MLP neurons of a small language model. Each row is named by its layer, matrix (gate and up: input weights) and neuron, and shows model dimensions 96-223. Each number is 200 + 40 x the weight over its row's rms, rounded and kept within 0 to 999. A neuron's up and down rows have the sign that makes its largest values positive.
After each neuron's rows, "fires in" lists the words (lower case) most often at its 100 highest values on Wikipedia text that the model never trained on. A number after a token or word is its count.

L5.gate3,291,211,246,208,333,194,204,207,261,170,212,177,194,191,206,194,268,174,136,213,218,174,274,152,188,226,155,136,220,152,194,232,304,201,186,176,191,198,306,199,216,214,220,124,193,193,186,123,193,188,215,231,181,248,212,256,219,194,221,252,186,173,161,156,254,224,152,225,171,148,268,245,167,195,187,220,225,237,207,240,238,188,237,214,211,159,242,172,187,243,266,225,213,176,169,199,185,152,200,243,125,143,147,239,269,144,216,152,230,226,250,220,180,180,172,200,198,184,184,236,256,258,82,151,306,218,202,200
L5.up3,161,238,235,221,227,193,137,253,196,170,257,300,233,259,197,284,344,251,210,245,219,234,229,210,223,102,191,140,203,177,265,211,224,105,138,249,195,205,273,265,253,201,162,192,248,143,173,148,231,148,136,204,109,213,131,243,172,185,179,208,235,206,198,200,207,161,227,208,168,180,190,262,212,140,190,152,206,207,247,248,167,162,197,283,192,243,199,253,224,193,213,174,167,214,180,204,230,193,173,161,213,157,160,231,241,183,292,169,237,169,190,220,205,179,146,161,181,173,224,244,288,202,180,262,282,232,239,176
fires in: "there" 28, "they" 9, "germany" 6, "italy" 6, "then" 6, "season" 5

L2.gate343,124,209,232,211,135,183,235,214,155,229,189,199,245,170,261,209,193,199,185,221,274,175,247,201,243,190,183,197,207,246,146,270,116,222,214,212,175,166,205,173,217,213,258,173,163,237,193,141,137,252,235,159,193,207,101,170,216,187,144,184,194,181,214,136,256,261,278,263,234,209,274,240,294,195,216,150,213,162,273,114,180,246,143,179,250,225,168,209,147,239,217,201,182,274,213,200,277,234,175,139,226,171,166,159,188,191,154,173,152,265,197,130,168,83,148,182,149,179,219,225,164,178,186,191,147,162,213,233
L2.up343,209,176,223,178,180,247,271,222,191,214,236,133,200,178,147,137,212,172,181,218,238,139,221,226,224,209,168,203,173,220,237,274,180,240,168,238,213,188,258,203,207,216,205,145,203,202,260,175,187,182,258,167,174,246,181,139,211,190,160,188,189,161,229,219,194,212,288,274,244,141,218,241,248,196,139,162,236,184,248,85,205,244,161,54,244,166,165,140,228,272,238,208,242,229,169,208,202,193,172,192,215,228,219,206,288,207,209,214,149,212,162,180,234,148,210,150,209,208,198,257,214,159,139,171,192,242,258,244
fires in: "or" 37, "and" 13, "classification" 7, "qualification" 4, "may" 4

L6.gate133,156,251,181,155,219,173,214,233,237,186,260,215,196,178,214,240,279,212,193,208,154,205,201,187,165,163,161,189,306,114,154,194,251,253,237,156,236,129,205,205,185,202,194,329,284,129,205,244,164,214,225,167,198,114,175,204,183,190,152,202,246,181,194,122,185,156,194,261,151,164,245,192,187,259,224,133,212,231,152,192,176,283,169,101,154,148,148,170,233,162,164,199,165,204,185,222,246,237,217,255,181,130,187,221,175,138,266,176,222,221,169,209,203,139,176,231,193,147,238,261,223,176,115,218,143,234,212,180
L6.up133,180,217,168,238,215,194,208,164,160,204,129,201,201,251,209,131,151,165,258,194,148,169,170,153,164,138,213,153,150,179,169,224,185,268,246,228,203,229,156,212,202,184,217,163,182,228,229,233,218,228,183,196,214,269,254,176,280,113,261,201,192,218,207,134,148,182,268,237,116,193,226,213,209,189,242,203,163,221,168,206,176,183,243,134,191,207,166,129,184,133,228,150,261,200,166,243,256,183,172,180,227,256,136,185,258,216,205,210,205,184,261,192,256,150,136,184,164,195,195,210,204,246,228,211,167,162,223,211
fires in: "they" 44, "photographs" 6

L5.gate1212,242,241,164,143,205,208,225,278,174,179,208,116,188,239,181,156,184,171,267,129,217,275,217,192,132,257,101,210,233,186,157,196,212,292,255,243,255,172,190,233,136,151,107,193,222,112,241,198,232,197,223,185,162,171,166,269,242,215,251,221,209,160,245,159,175,225,186,208,237,178,214,242,197,217,136,227,217,162,213,143,161,156,186,216,237,226,174,233,266,155,287,198,180,185,109,208,206,193,186,215,216,190,181,188,249,173,222,216,132,223,266,252,189,221,225,230,154,147,203,237,247,205,147,228,180,185,236,200
L5.up1212,137,228,205,207,166,192,172,263,201,228,217,208,161,226,187,161,272,243,238,259,181,242,115,206,170,150,148,165,277,186,168,171,206,218,220,174,185,175,208,226,194,178,219,204,202,127,189,154,140,180,196,208,246,200,162,156,143,213,230,198,167,195,245,243,198,149,181,167,127,202,195,153,191,220,251,215,229,251,198,177,155,188,185,189,209,184,162,196,114,150,172,184,118,193,239,182,267,237,195,197,147,226,126,191,166,184,237,242,214,243,203,169,162,156,172,150,164,235,157,188,184,176,193,200,169,222,210,179
fires in: "9" 13, "5" 10, "7" 9, "4" 8, "8" 5, "initially" 5

L2.gate382,174,172,220,263,164,313,213,250,175,258,175,252,193,222,208,191,223,230,181,88,149,157,209,250,131,187,219,196,246,196,216,284,301,151,210,185,273,203,211,158,209,190,189,219,202,254,167,184,276,222,184,134,241,187,196,264,137,139,215,161,177,214,151,202,241,224,267,238,279,248,148,201,187,248,233,163,189,211,211,199,252,195,243,190,197,216,256,138,199,178,182,147,132,237,211,238,260,194,141,195,183,149,207,123,149,152,169,246,269,221,181,221,209,237,171,229,250,206,239,221,229,195,159,186,153,227,163,221
L2.up382,168,206,191,292,191,200,156,227,197,226,152,167,222,170,163,218,190,250,236,244,271,182,176,193,184,220,216,219,241,213,188,213,219,169,213,178,188,170,193,183,254,162,170,217,263,104,234,205,222,185,160,186,247,328,153,176,121,138,211,224,225,254,220,194,142,165,138,180,285,250,202,137,200,153,244,193,230,158,197,281,155,210,134,293,235,200,238,261,241,150,168,267,252,170,222,186,195,195,215,193,230,224,185,257,268,111,208,211,175,239,181,213,247,226,229,200,167,211,207,181,245,217,251,171,192,159,196,173
fires in: "first" 68, "best" 8

L8.gate161,156,176,177,185,207,192,203,280,220,224,171,251,207,244,208,202,195,229,154,259,208,201,163,137,211,209,234,199,216,255,207,226,132,208,249,163,219,239,226,191,245,228,153,213,250,269,168,201,225,182,161,133,182,282,221,237,164,257,230,215,251,103,169,192,233,173,248,242,160,189,146,164,214,161,228,218,136,207,227,173,298,198,194,244,203,173,299,163,228,213,103,186,167,200,199,227,221,186,197,248,145,226,253,202,158,201,188,146,182,213,244,231,193,198,162,208,156,161,175,219,188,169,195,229,129,118,167,183
L8.up161,200,220,241,196,173,157,142,259,210,235,222,227,239,119,254,275,221,198,186,232,284,232,197,198,216,149,182,196,228,195,194,165,205,212,187,121,137,199,277,236,193,194,203,247,200,215,208,191,199,235,241,252,219,252,189,183,152,216,244,268,192,121,222,156,192,208,269,175,204,164,176,259,169,295,199,174,193,251,198,218,213,198,213,98,198,158,183,220,165,225,176,152,200,240,170,215,198,226,112,226,148,178,236,242,192,231,170,207,224,198,280,147,214,128,163,113,165,262,174,288,224,187,215,247,144,145,184,125
fires in: "across" 17, "after" 13, "according" 11, "during" 11, "before" 5, "prior" 4

L2.gate1174,141,209,159,232,154,183,239,274,207,208,218,201,227,250,279,222,143,163,242,191,242,201,238,209,196,169,175,198,215,194,195,261,271,210,228,198,197,175,195,208,153,232,164,265,239,193,182,245,197,269,178,241,260,198,221,191,247,198,236,139,226,177,182,153,196,151,216,291,193,182,207,224,243,196,199,200,115,194,164,221,209,188,185,157,194,267,133,269,246,214,193,164,218,136,221,226,170,187,219,227,208,163,211,224,218,183,168,191,204,252,282,222,121,87,209,220,258,180,203,218,185,177,138,204,188,202,239,196
L2.up1174,248,239,212,250,184,152,215,223,205,263,218,181,240,176,202,189,186,199,210,214,205,221,230,249,224,183,260,250,246,178,228,201,162,189,195,186,207,247,185,218,178,261,210,257,208,294,195,213,194,253,247,154,215,148,253,219,276,226,248,92,246,221,248,162,212,180,274,200,145,197,141,207,250,112,163,166,160,202,251,210,258,199,210,246,193,264,220,210,286,283,248,193,271,132,245,238,182,132,240,239,231,149,210,210,223,150,187,213,201,222,196,174,196,181,187,282,185,161,163,191,227,192,200,131,114,178,229,188
fires in: "church" 20, "school" 20, "country" 12, "station" 9, "schools" 7, "system" 4

L5.gate752,137,220,163,233,251,240,204,224,161,115,227,181,149,218,166,245,183,219,262,218,255,216,210,190,234,235,226,180,200,122,206,167,279,192,200,252,245,154,200,176,135,208,157,237,215,174,219,181,203,221,167,242,161,263,157,259,157,246,144,237,277,106,177,164,157,177,152,211,184,228,139,162,232,181,266,201,239,140,250,196,136,179,166,149,234,237,167,159,176,177,175,142,234,172,170,205,195,181,164,186,195,171,200,188,195,180,245,284,93,178,211,215,167,185,160,176,233,174,242,132,238,209,195,228,200,216,186,221
L5.up752,265,176,171,210,253,235,179,142,193,221,180,123,279,149,141,245,237,211,160,181,228,208,216,212,190,172,154,201,225,223,213,210,143,218,153,227,255,256,260,164,196,167,227,212,253,202,180,262,179,178,148,245,174,210,248,187,180,200,164,167,236,207,207,162,175,223,147,174,243,246,242,199,167,200,165,178,158,174,184,187,205,169,222,167,206,189,168,180,221,151,268,211,180,257,182,187,260,161,244,189,184,226,271,193,234,146,181,233,163,268,187,200,190,214,165,106,192,222,125,254,224,212,252,158,261,202,238,243
fires in: "500" 15, "000" 13, "5" 13, "special" 4, "museum" 4, "00" 4